config.toml
n_layer = 26
d_model = 192
n_head = 3
n_kv_head = 3
head_dim = 64
d_mlp = 768
vocab_size = 4096
activation = "tanh_gelu"
norm = "layernorm"
norm_place = "pre"
norm_eps = 1e-06
positions = "learned"
qk_norm = false
attn_scale = 0.125
bias = "all"
tie_embeddings = true
parallel_block = false
init = "normal"
init_std_qkv = 0.0573
init_std_o = 0.0
init_std_up = 0.0573
init_std_down = 0.0
optimizer = "adam_variant"
lr = 0.00193
lr_mult_qkv = 0.4
lr_mult_o = 1.01
beta1 = 0.9
lr_head = 0.00804
grad_clip = 2.0
warmup_steps = 314
schedule = "wsd"
decay_fraction = 0.891
decay_shape = "linear"
final_lr_fraction = 0.1
batch_tokens = 65536
seq_len = 1024
doc_mask = true
train_tokens = 448700000
steps = 6847
dataset = "wikipedia_en"
MLP neurons of a small language model. Each row is named by its layer, matrix (up: input weights) and neuron, and shows model dimensions 0-191. Each number is 500 + 40 x the weight over its row's rms, rounded and kept within 0 to 999. Numbers have three digits each.
A block is one neuron, or neurons of one layer that tend to fire together. After each block is what it responds to, as a language model described it from the Wikipedia text at the highest values.

L3.up179:574412443513512457487494472526543556572492512481594469467476559525450450488557532551523514531453563514452507488515542503550505506465491461502551540539533489521452510479499490422479511437415563470454510546513482527570481484551519532607488520553495478502497490478517503512483494528503440489499449537454530555429552527454468457525492527518493442500492535635483544469535521532495444469475512504564523431477448460552465501556485551531517467508470555494495481477536453522453477510515430423555478490604437529500525540482544560518473507498525456549460491465473475424440555509447499521
L3.up521:545438472532519464446496480449450537541470460528474424499491437524487532552451590522530509471422500607445482415508494498554496511406558431549480496456511496490439535472529515428507515467371514543414503475462584451495536490553487531512484523520518516547485534498514550574478540542478490501468523459488576504420501489532530462568517549524515464469481541602500524493501525458438504534476531498475479493484471502543469436443504532498541518501496581510471511493505477571473541506491432485464499494540490545473491488580525524480482463463525480553505423534529514431473524555470512542
Description: Word-initial prefix fragments. Opening word pieces of longer words split into subwords, often Latin-derived stems like res- (residents, resign), comm-, oper-, pract-, pr-.

L4.up32:556558517528508484486512509510501526568443501475594496526430547507537417457506520539471423581487479473459519430508508474549467499488521486451565491502582536499458539537532495450503480426412514469507522556570561542528586411526510539554469517447466481530515530488513512498425546485497488514499484556460465527519477486378366531537582533540512490456491504518471513487484491523528431527475532507473460493486436426530545506505495506498515465476458468489494492513541465453567465510501480550525520531533472533507499504480510553505493504462466457485537549475593482458456543510383497492
L4.up246:574532524508447491474494474439501519477536508497526530589453478542526526489518547569500571480480475517502458485486529513505450499437535492633466544504507504523524449493494512490554508489428481531568505513507532504511497502442439550526455500458382492501512544469604509505465472495562516490480437505531440526550496500429445493520449499478464484579553455546527490496578473434498480461531487539537563581523460479467507496548488517514470497571513500503478496497417521538467517514503428540536472490515475474558528445526516480489513511447441493492526432397563444497405573482436543529
L4.up447:544461481509521556465480556476454425522567443506504520491468482440525498531501546545466423539451538569418534421466590487564505490528493526498521479450558530531465509508547502452467522477435490481524516501521555483544555496436517536522500443490476532484566575542476429496465450455538514495540559504481535498487510460507396511541499485480494495524484551503480492565514536464511522498522541517430517515489510394539431527557451526511448465505486468518465474400476464467481457513506446515548514486541460575568470496518572512495569498504483441490509434449552406527491516552461508420
L4.up711:559452446491521505402486532510483465550472446483517514485452489531531446488543497475500547449590540448536527516508465533536478495530469543457507433515478479438470529472547490436459536490544441488526579513582515412502559526525467533572465466476497500478523528526475474522389499486502427476463508500463515459509486432490369466493491552454503486468443514502520496489507508466466496500534528490533453463515505512554505486577463491548479458484451489559457518489505485519516520519507377492563508542516423592490547555450558517546462526464548475523493595503509500450451541478479503417
Description: Word-start fragments. Opening word-pieces of words split into several tokens, such as pri in priest and Prize, qu in quarter, di in diocese, and ri in names.

L4.up0:507490505500549466527531502407462540492482511584482491409531416537491526524491577443482490503501499535536480485556504543532520504454563505485558509531486435527448599519490521424485510426452482507454488546509577472462509487444476527498530472526456501436480519539429514506493512437482545534488484498537555496476515494481529404491482471454506391467609521486515554450508543480473483546511534433428503487488502475525388502447541532499525551475458513538494466535497442524498502498480485466534562511449477515487493547504571653480495494484573509486468465516555491488488520489471518436
L4.up70:553499524528578492523602527388498534584459469592480440458535406550479500543533505439440390458556463483499468493552591569493504532537518518464515494472501503538458551501456485471489485480480498535479439546520540515456461472397604517558471547550505448469542511526543543497474528457539467490508438498530492490482471548498473418534526492494494466529532435458489511495505487478530492486436543458477497477527485446503504526529503521443450520508447484507494472456574474558544427526516499497535571514496469473553534497537524579497485485488551471529445502502483434470462513499550531493
L4.up260:522559509487571488557542517426572505458409565526486486431547435495471527541511464490428495540545488488528424575568470518492513545546546559494510466491506483518459508537504509521461531447529533496463410571468463516478497454533482531581404547570507473549504471466471525520476508508531428528510447480487530495514533501520495426514584481478498417485569468452497527438543424467517500541450560461523497511519509521490462503428475534448424534468505494527515481481478502503492503571517440452517535490426509445497564536519539477502512444478578520543565452487535506568529508562481488526
L4.up318:543538499534532436488515545429471440541518503606489497435487497452485443547479552400488493464513476512502516524538511539488528612533506537514507468467557490494495523535523542459450483494480465533470456535556492456458571525487443530524520448539423453479546512552442535483470561460524518498527508564515513484496513536473436446500522518459486480411569543462484492442439519483480526504502605511490484507494478506469471498444513480491481517451463520498498474551465485486484512541480400531527529481421496542527480570519561600507532499471595528515569551478582497503493498575438540433
Description: Sentence-initial "The". The word "The" starting a new sentence or paragraph in encyclopedic prose, also in table cells and titles, as in "The railroad", "The opera".

L14.up43:559488532531498496495551508424484455484521426409579524518462514495481456550452489508535507426475508541567474499498487532472483490463506513464496465479575483521483489470414542487493531439472536521503540533507489551527477496462482467528532504537514477430460497509553500542445371502554517546479442515524496480540534524480478440404499507484568530531468487532483509474473420505540504551493431550529430533494494504518537517480558521513445488493443512567442477557467486444510538487422502496528560590547533479454482570599531553530543475473517521434563542575509486408485535471503484458
L14.up209:490487506488513459463545442447482553490490473528564502509523464474450481495514590489448527471425469544510461519469556517408571489481487517508498509489555442441494498532487575487486458531559470560574464509540540522500479475492509478513556505446452446520518456534488505527498409551515467529457482595536425517487487581411468455497519500548480528496459538476498427478567503464474533443584508490478462444551482449556432535568504500463507505547468457462448393519541493502503490610514491531554545562484476510481485494482513512546498508541534384475537441505486508489492472491525516452
L14.up502:484461535499537480518434509454522493515537456497521481467493623499458496503557573452544460474497520549562543564456522503521445564468505508502451482577553490537434531467499464559473545543498465531466527536467571510508518464479512480502462396499525451489531504529514530510469486521524510417497521503510466546505574554471449479576443511523492566473479539510452441438464508542475468549592523507468423468453452533519597510494516453517481462522427469520531556469452473423456529536434439472485541588518477514534473546467521533494533528479529528452455482496539531505444546465566467551
L14.up555:483453561508513472479561568452494484521438586510494507456542480555468514523495450557459553415466563509493481474532607565506529510475535493495503519531533479504478549483467644477548466461485485494495468461540436451458547461489572466475552473522461510489449528542500578574538512516500519422499551505475465477543534506458444512473500458448449474449436523574460482502508447446452555497494543447408417474479547491554470489508488555524457528479531483534495488536522501426444514478522471494548471545547542471437514513561469483528504529500466483439489538458462535525463539511557489538
L14.up631:458432522449545443483534577439521517464542528422511475443477524512489583541455523562526419506440492564523449510485580502471472544463477485469503506483541481554457527516476452499465573459459469595492468528477516491507468460501490488529498541539499512464525456507448542526573529497458524489389429510539536506481535547461522440510563506532497472562484539506495556492488461566491569520535493413483454518502458489554494501469457515449537461430528587549543450509440479498517515525434440484485565518487476464513524511617509505561588537519513506473502483512445474523533491441495468518
L14.up640:493495567469534468468466553524480623491518496535554522474483513466526536534453534470493488448514523522615547468503482593471424487457504574521472518566559471517472553493520484592410494477503524558508477485510497513529491486432471487521411432586481472452514536467472489514481516506526495451446496545510504470478534521512434473543513538462514478550425519474466487446489494487505553539464496456548463469476456560567498517455551446525466561530440468509476492500470481448487526526434411462449573578542488450550549499541517524511554484474522475508485499518586483454530553439481479531
L14.up688:535475522459478472522483557428524473483517454525544495441521521510436463582522401534530474532464474476583480443512496549439527491516498528527488532539553449507473476511511518457483488453464552523427524526449528484541475473495542499517481494529537407415526496575443585515468510477485471390402526496527540495446538529459490436497487546456524471560491576525504511469513508430507461522511559499490502502493515427520427504530580515454498453503506464495551430544484465382537524474501479511512528504509443556507509521538585537510536517484561421515441521546468474483473518541558471515
L14.up764:523470529464484489467558517449528597507513512469534493494494528504451525536479535485557432441495594562509469497443546582469489512496512521535538453563505539487475548502452524522521504446493507502538502579509526489506482462442468512530557402543508472454541500544499544496554419507475538449511535527536469455463525568462487488476458485361488509456475573545459580441479417466476543522617497452405517493504471487565430508486496495518421543521475472515447500529437488491516523477472506498515520556524489433461511504564543496529522551536503464484444432533521502539484484483522470533
Description: Sentence-initial words. The first token of a new sentence, paragraph, heading or list item, usually The, This, It, There or a list dash, e.g. "The population was…".

L4.up162:494554467521440484505475449541523572598452435501486572497447564525513433504455518498490562524588504429425467520512524524461511433509538464472506469528538484557507459550520503550502454464510480468463513435490490474566494474464492496509502408509468482481498481575517415514501458513568485444396499578484490432611458529506476511481534509480476488486500552535472578502470493566497445474537519520535566506491569548482536524526475462508496543532484528492476526572455479584494511512496543596469520498422452500495474518516481476528490534496493479456468555578545497417448510467489500487
L4.up240:479509542510479456549467437452472554513520485434494489510461537461592518533501560505498451528570503530486429507453512450508450503549486517541464381554520550507499386560430518496494503463464482513484525491544513416558549513501469469473511445420538546571506490592573512513496550493510572481525426552500515470462478530465593535487523494523497542418512496505514506472453488515470530519474480483499623474500549440553468442529507484521519503510497471474522505532502470582502509517507533550564489522516440469549453474555482494497521528532520401428481491462509464485536475432534494511
L4.up424:561521479514568500501484497547483582505524526498488550528449526481500527498516526521513485498554439473475496422522519534503492443546431474445518474557546453582501442505496474501442504507543465387541510501563514530496466451413474451545451461503503502529530466497543551527477430481434489509502434503453409501621489517483473474459529433468457555531556503576456515481523529533498465481518546497515513548462509515519597523515533495465506492579461450483521499546452485489512489520459481498558504466524489555481522490368496496558464567526480430492518536500557538547473522436412494505
L4.up759:444464425535412511463517459554479474532459539508506549526444502536499475495581444544555518477533570443454521531477565492474540513579591470510501504450511520536477501524487483532393526519519416491497485479546491514532474508532480450526552527502474492532595489487509533499521471541497505521523512552572446509545467585443490524527542490563486460420473587540549532480507500501506397482483588481531556486508495498530532545508496481466483526533495436477577512588513460451485463493509460551501440447503462503493493480414514560504477542531475504402481519503533427518511451457478463477
Description: "elt" and reporting verbs. The word piece "elt" in Celtic (football clubs, Celtic rock) and felt, plus verbs of saying or judging after a subject: said, described, announced.

L3.up88:449506480499545504502482491422462460507459489532444513441552559443496554542495481403496432523544488571524475433603524559482508556472551503483499499531519504566458532501465493537553513494410479517448478464490520492511457490408477492544505423574554485453558535544503439502560508454495448462499541447494534481571475532521479448559530508411528474488573518496465516498507504566443509546506484480464515467489560506475418565427507559500491519463498521526456511512475520517509511513528549463484555542420511510530573529474505559564476509496541435478421536541441490510574540525492506504
L3.up427:507548505495608452538536434422431480490463489566420519496548481442512539492463531479406456499507504534520437511533564504537517412617539493452510465435503550537487498524496480547511478467452579624539448576437476544462492500481497505512512504575533515509526486454544526493491512450461508493555497505532440502508477487456478461514531531416437503496607530504527520461551464470504499505496570463497488535504531455529404554467468508488475480496465471541460492478513499492542477473547563483476509460462488532549539500528465510548524482497582448488531562500484501480593486488496490520
Description: Wiki section-start tokens. First token of a new paragraph or line after a blank line, mostly == or === section-heading markers (==History==), also The, list dashes.

L4.up202:498482455528480446481534494476509552547393407514526505438490474570400446508433499460482527524494517458488450519566567541526484468495463427476603469515521507537499466548522528469462500444491486532466495502537437513480549447540438532544530509526540501546499473520501474483545488535537393508462541529550525433487533470470515422478555516603466520489535527488482557472546472513505543551508471385469460479487512490464502604524472534504487530501498485532493507574418542526500522510521472441482532464552457497425449489521477534586484458503483541527548514481454502510548550490527511539
L4.up436:625496554477514566459466539464527463529432459504454532436489515547480424516506439543427525512508549486545467519600534488512475451551488519494486484534482524529499455501476529476490506411558517547472530528487493441546436469546508564522461521476506519483498441510530411470457414511541420452509459507497529488462494468487402489524541558448499485415517487512501511471561501525541482517464432477523538434479552443516480473554434484526499495529490598496493510451491507605509518555527478477543570523533438490481467558511577516522486451522516448517493548534464476539485529537461496504
L4.up527:524502474474501483516500524459515498569459444473520524474472475505487421533539560510512497514561576419590566515488569490501510457567440584452463481495520521503464461519512506498501490468497430540413481507507548516515518465526456560510488446480516513586466569494584424513464443462591456436498500548578467424477427490515435434547466473396497469505491510480503497492532495468532534514493531498510504475492487399482462538556441514521489508501407514504508541481500449551507510503520529458558527492508461480520517590545594557532500464470532512543510545474459477429475513516481509483
L4.up615:618459531503541522428482520500438489530450480533510524418426497497517444526515519560545557472439490487523553518536518557545460520492472513397517512540547467483508508482495507469489561425502468497454563526489553440533512503565581544489461456541502454564517496534542476532382473535514418548421498509556491525506463527476411542478500565496491520467498518516474492435531539468508488504386490499542499532484488464522489538531503516528552481500451495480534515562502507558536528530549478485546460436543479547488485533436545584460474529475493477528506487524458530396470525544462510492
Description: Table separators, word-initial pieces. Fires most on markdown table divider rows after a header (|---|---|), and on opening word fragments like N(ear), viol(ence), rel(igion).

L14.up164:497510550449504489516531411538473513632469578586499515505496523483473493498487473520479525499508505518473534482547487497536520558483478527487513432537516438500499509508509551599490518465428487525463541497405438491486545483463467529494496470537441487442407495478486502516545558592517463437452496522491435505488518460509511556467539444530481514461518504427461462448554463550472466551532522577509478516515520476468532538551501531583435560534523525500443554491588469513506456509496550550480461447532435460498508490475463422476436472462533553506573493569443485543478497559495505457
L14.up273:461398518448452475443421541427507535553496468438561545539530556468470522461483474520536510483512530550445494474484466503510520584460529466524509446492535516434557512491513458565461467462544528554452543431503491479529522505494501555521540534553488444411414467492503482549538480501544521459466471541525443486501448483524517534444559519480479479513452505473472463435467472437484546536490453462473505488480561472488559517489459514527416482543560425514605492475584498591549506496516579513481464538446508572490521494546478538481529547496504507462527482520530412514535534465474471474
L14.up485:513468542492470464445517604502512477524549423575477563553458544487405454536483539453519517508522604475505554513441478496542523565472553492494543450490569498444514557500501487551415462488463505529494448456497455544459535519451522480559451508518458546436450524503490425512516506532526497428473523526531435530470449490507437500496493441508534525544477465553489514453504531539464508479543476503531469507486504498492514521543473525451432549486549450487472467476592438509522496547534497501548518602450422459531485498468473489443490543496539442543491491438504508565561534399482476519
L14.up496:505497532495487508497461568441500585510514443503487496474539502523391479509478522494524545426415556547506486492544525513482529559485507507503510534517575466484521544497488547479463413487508530557430438452519515493547521459445562518494581530478455501456424456533459501537619415514476529509438563499508525469508551478509513523519527446448456449459511522454506502469509530526428504461482490535551497515503512490492481482482458477453468538490529530456471459455550515517513518535529492474450569563420501512502398505466559601441464470432570465497502492532513486543461479502577499416
L14.up511:563495456473465503444476505498477545519498479585573567542491491448527446473484467553554491513461470516523568509487476460490456614528514524494523480513510482445550527464488500584538530493489487531408538534492461533520511516504493525553523457460402514458424508530500594518514495512544506511416531522487395512442471518493489537528509456500518483436539418462463426514464461529456466525521490513540491517497489454439511481531548538518445500503521459463527531473615486460517425493449447573471503505553467472534492500489485465476536559429566580533531543475538467477437490482501531426
L14.up518:483548534476520480500538501497492507557513525588485575534438480543458461557522505449518467491520537474497512439559510532480478459460489509450468500509561471503564497547545484491458457470521506538542581425499488494549477496521571526459550473441434522471440439541460505553568526467551506534501511508457444488533512511508422546530495465515409570465528539455497476501464540535510503506478546485472462482492510481520580516494447483497438539540453512453505506503517493526541503498460464628500425466503417522571467507379456418479487483459490478541531552507544560453533478426444515441
L14.up634:498499485413451484477488515490537517502419523531522528535447537508431475540519523489528556515474528532555596517480518445474450448465491550529464485528555533457483471462565562542464622560448532576489513479511382454519568492452489539566446553449414486443449498529466531474513494523519472489435529535463461526466492495501431542498514498500436502428487499509487407470524519575552473501559529538528496464509467452471544508584521527544460560524533443473438527498522524529495479549404531523535563529534486464515495490511534462503569499505506537478522505471467509502464519523498553458
L14.up726:516501524505443444503398592464447546516541471482461513505492545510462456497438553450516458489564516519532602554484465539519441543488456502418497421549554424445509604520469497502487462526586475542490525514488450506525530502475445553523497394524466446475513519481477445526501539567471530472567463506537487538519493502489501500526518508475514549546500537527510465452480552517488544496510482474517508506502526561542461467472507482504475478466514455507543438501434451506502567501448469465530589462423421532542485522430474524477476554489583496444519536514490446510518578458504425507
Description: Verb after modal/infinitive. Fires on bare verb stems or their final word pieces after to, can, would, not, e.g. ab-andon, expl-ain, could not break.

L14.up2:595397517509510530467490510539480479580512466481555477435498496449397441503526453525477497513487520502480504476541513500528545562561458531507483497493462475534456500476439498502437519502517505458424483542454532485487452544578534519541435529519552472557517452521553508535497429466535480509527503517508533503472450532464532426529498510467489525498488547559515534452469499474540545463448475439432548518518532543489544495523492535486449443490482576481515488464521496456559508539630427469460566484537420539444534467462599491496510513471472440568522492513428447575459503504535499543
L14.up48:519471460475490540478500527546569461542507438431564515500430554457485470501456432558538492514471517461507564544516474500516477542490459449345534468573408436473486506563530429529490499489462562416512525521481417498504498491557592477498454467491527507543507475491446551511494527561477492500484522467501468458557511575526482481406480568504484511535514450577499526489495516489510511583476556522498501472492505534514526501490479555490576545525505551476437480502464504497534499517534492428543522556518459474515464514557503535575471465468405483474489525547523552490476521511438463558
L14.up66:523463490508522549424439457552531501575498474466510532486469545442488493493517486456523471508499546522495455515572525517518542498508447497524501446477470407503511483460503496521490525524522565409466516555478512502496467508525554476512473471543528441484600443480530533413545496508509458554548440520498522485483526575473499400435492554472516523488529570499488490426483522412499504478485459472506528478488437508474510522493542520494526535549486589477490480471496500531563481472589487477449501548529480564542572475577554567530552456481514420558428551496439456532544495505611474460
L14.up172:564501548460480479432468596534523583538484509543536521469474540546449420470464507553444559492518491463483605513574465482505483441527479528472479446505526532464499522494534513518482552462435519494520529512503578473490478472494533545571448558532504496466479464501523574521530553456517486419481492567480436489411517517510397484499561572549477483580531488488493496428508476403548542506473509486539539485473541467530485496569471495505473440510576511494538528472551486527517524467445474510509496463478471490542521477551589491495556460491517510529516542474431445517460532528424448457
L14.up263:510462511484483550458457499607445510574456524472577506482441516480479458492491508530509586515470559485626449459478461443470472521566428552462517520496536489453481531460504475454487449482496539451448534517489519424513467509531563525556510464507470517519511499450491431488521498489489520517501558501479442499460463556490422435501436510568522468527541512533502544496539534494543550488511506495496524501506463408540490503606509525523442497516509489507489495502440429466541468519453457553511489470526478499490541512478591504463547472467502378507548558489505501438446515591415500454
L14.up564:470491576452493562465506535522537541568532477520539504412512528532502467598515469498559552448555561425528565496504481499505514534526451512494504482481590469487519469452493448523454478438480448517571568457456537413532496490543522476499478522508466477491459441427482495458560438509515486490542526506439439522455426598509374536518564464522508438581503519449459521420467482491550484482494521528507475505527490495524496498595453551495501480500464550489497478511479487460534472528434510484511499534484408460542474488540543526567479424478507476524465513523556528524479496491448495525
L14.up622:528505498557523597473507508539400471591454459533582522438472518498484463536525468446519549533482455440481509509551482500540487496510454528417485433524536509491487538487473489496538518508501523446548523508465448510446500513580561521547476469484497532536590512534477498436492450572473474492565495496495506506463477583395515421441479531565543494518489506564452523462497537428555560521511554515493513432525430547498528492469468511501563481524467540459528478499519492455523466535511501448565574503553419514523511504503482499535472427498439437496471562518472539455426506535501444538
L14.up711:506483546482513541387517534509427489556519490497490549492434483540433491539469479506527542483472533551464500436525487579505442493509474548579508469468544515434540481538504566492501426478562474549459561443549488484515509510561504509525523388436465502558444489501574502527516553539564446486424453459463529498464496561479447437433420514436474451446501513508477462405502474484451471510491513543518433507493479478491502494519504499539538496540492540563458504572571542520500474542557464520503538490529420460462471494502569505520447455499511540538491554538469559463484486545508449492
Description: Incomplete verb/word starts. The auxiliary be/been after modals or "to", awaiting a participle (can be heard, should be killed), plus word-start fragments like form(ats), oper(ation), subsequ(ently).

L3.up135:494475434459466498513529485472574557497473481468531556507505510461532513530466520523481444566475469568544435517577481526530520549483499469564541417573503466463469467521573492497469552509471448503453486526477490495502570466536396543590546488490526542474509461532531476506515450498534477535449457544464492466540464520448471492489499397575440484495488519481486469411555543423416465524526541482580494487488427439572467509499419509538482524577470522449491500483514521522577521556542466530485502506437455525547475503513480524468423486478489528495542440521510457518585497521484528475
L3.up268:537479496510454470508551433462527433387481492532518544467528395538538478533547493528471434470508466486503501532488522573459455460533466557478480529435490482541459436503534512505392499527559469481528482501572425500509473486466495488492496497586490484465528437506423471536523478560509500527561488485545476451539520497508572490484478479548469473415497491419510485581563437520511462520499428551516494513503557525508462488456476463513550536507432432478489447509434519531509547502518522474470513453503506503455586494538462411535462553541498504570481520535501493555557467473574434492
Description: Split word-start fragments. Short word-initial fragments cut off from the rest of a word, mostly " d" (d-welling, d-aughters, d-onation), also gl-, l-, and table-cell closing punctuation.

L3.up176:486484511456553456499521492532470506566496497517501482555416524483494457510436493411520518530581488497523487483508482526499504416499516487447496481490489548469480476590504484560505441449495418491484539523478401465523590522527484543500479412478423559477479496459573452541528574504652486452493470504531478487502472543464481462501505462589475462511500458567418520496555462530517519529459469523586532470472515536526529509549430490544489593492489546478441549535499496523498505503511446480567466522516477522506517562464491540517534443477513455506531489543476517446486483468455511594
L3.up482:568470414468517484497540405558509529493452492520455496491439506486539452535472531463519565473590456490452441463573464538487544490438459558472478474521509498560466414553436499569474562488498439449490477503487489498515517491507496446484418393536531550484482436509533570552475504568461425489407533544568467529529526575443480439480499560509442484475521526486492562477506495503574438504472544474538540463485507506486510540504535460496575566555483545482483502517457469423490496498547483476486486569532486439459531510503471531547502529489501474492516520536472556502473516501489465563
Description: Help and linking verbs. The verb "help" in any form (helped, helping, with the help of), plus clause-linking verbs and connectives such as would, had, made, where, because.

L14.up146:453568488390555480497497467480534517472505513528516502455549529520514482528482520470536518447545622546481450497470468481473432502538537502524479572486542473479549540464472486465488495491483499490471504496436505487512475459505481501536549512512514521569512521610532549491531472485433476477508514580524553545466511500565494457462510571371487458497545523543494444502515552484513569529435511522485456630495496480528493486393533503534522523502490467493443510517504466456523511510466488495432513465486560487528583511534520420496464550456524452468448537570460531411449544448465507464
L14.up159:526469453519507417481494518474518483446536458464519457502499535543547476514474531531495463447480527476555488482496493526466518566520470430420450490482551491473541582507448563445513465580570416473612468494403495521458534516464564504498478528468484536562483501555488479548469495510501498501527429502572438524549471532473546557499523464520480486602533458553474476457578475456446590465514491450503455491492519507514477465454508461480491521493562520483430480523488506486530532480550432440511528533479454507575512485482457544522538502484474479489545563527466474487417406418497520469
L14.up205:436498364502555438428514481517492470543548516488520500515495478493557463457480578512629507439547427503527457458504501522509497504453450513483569517485533538498468461476508534507525470471443468498560479486519532524518494501475444520554498474581532496512519513490510543453542479487480466525455433465516497558525486481404478518486570526492522520512551535541509474509561511513438554470533579559551500524480499451566497506494487514519512464584465533492466478568469438482489493442401479454492545561553486474540548463424511571497526526481525441510556592517515444459473496450483545455
L14.up443:494412490472470435470408553582501451538502506459495487524484552497484439500465565434520535543439468575515428500462484521480441528496500420521504520515526538456496545476465534495570445497417493581526486477410481517520550539487498529518466533549467522499564530555517450453557523514488454440552546529583509551485512509452475466500494552472551542557468495589522515539526536541505536514497449547476467481478495488488481539473479526481520464479519496569493489452572460523538565517449462473499545523557526470497573480413517521495571518486509498501515571483518461455529555385495458487
L14.up549:511537518551524476429504521537471435475525493502509497541414432503521485468547494460477467567471547458466599500513510501589466545510508463516547469486633471465519535487515480423520501465563489546539521518544468505505528473560476532590524505509458514465521509509450629482476575423435526474502478509561448485463514532440495517508528541507482491500451463516501462471509508523391479503503518480510445506520456532539556458502452513547505484470486507532466473478476498470596459506436450537452535526525468477482566503443544530466495500517543503521521583504569434571472565499426482489
L14.up635:543518457526498420499469498528530472540511455514522526498458442509489477512449556452535498506505484496538508435532514505474521533555465445450470415492502492522543491560466501484482418541500552524544513546384449467495530530529524517558524485483463492488516499489480534465547519501517452521530457534545485495554509540516557486383487467571494521471480457469491458497575493456434650497553539475564474502508495491501443521434470446452571503549502576472475476519495505522501464471510445560501530499568468432527515516545470479523544499479511499483478601570473450435482439403489503574
L14.up714:496476477466527532437450557570530507540504519567544530470514554494514482523484462543527531458490535468544427483528513539490490530466443472483510536547517487507551519474513541515445470489477481482520498397559495417462576475510526535465523479517430618466450465555426571478532514517494472602453497462436521537532485442499555505457595495542475443404572497506489479509571565482492572516487522533532489495479506450480483456538509451480535542514482464501445490534515489510543506513474416461460424457523544449537486497479506463465509525435527438483500524544422500483516473573424523518
L14.up753:436430533446527502441542512536537441486504509486542498531498526541504436416491455532556515520525495463506486528525484530467532497560432521541510544522476481492480518517529534496513481487514519577557540466507434537530504495508500505499472528422444488591553495550542529491523403522473485561463542505551513570505526544493457471536531471467462408470517503500447531450529478484438509481506494477601498529507427553565535501500531496529493452536461508461521413508492439448514496495480447479513508461564517451492544529479517554519584467480444475482464630557445514419427532406463522503
Description: Incomplete word-initial fragments. Space-led first pieces of words split into subword tokens, such as min(or), ne(eded), cons(ulting), h(otel), in ordinary prose.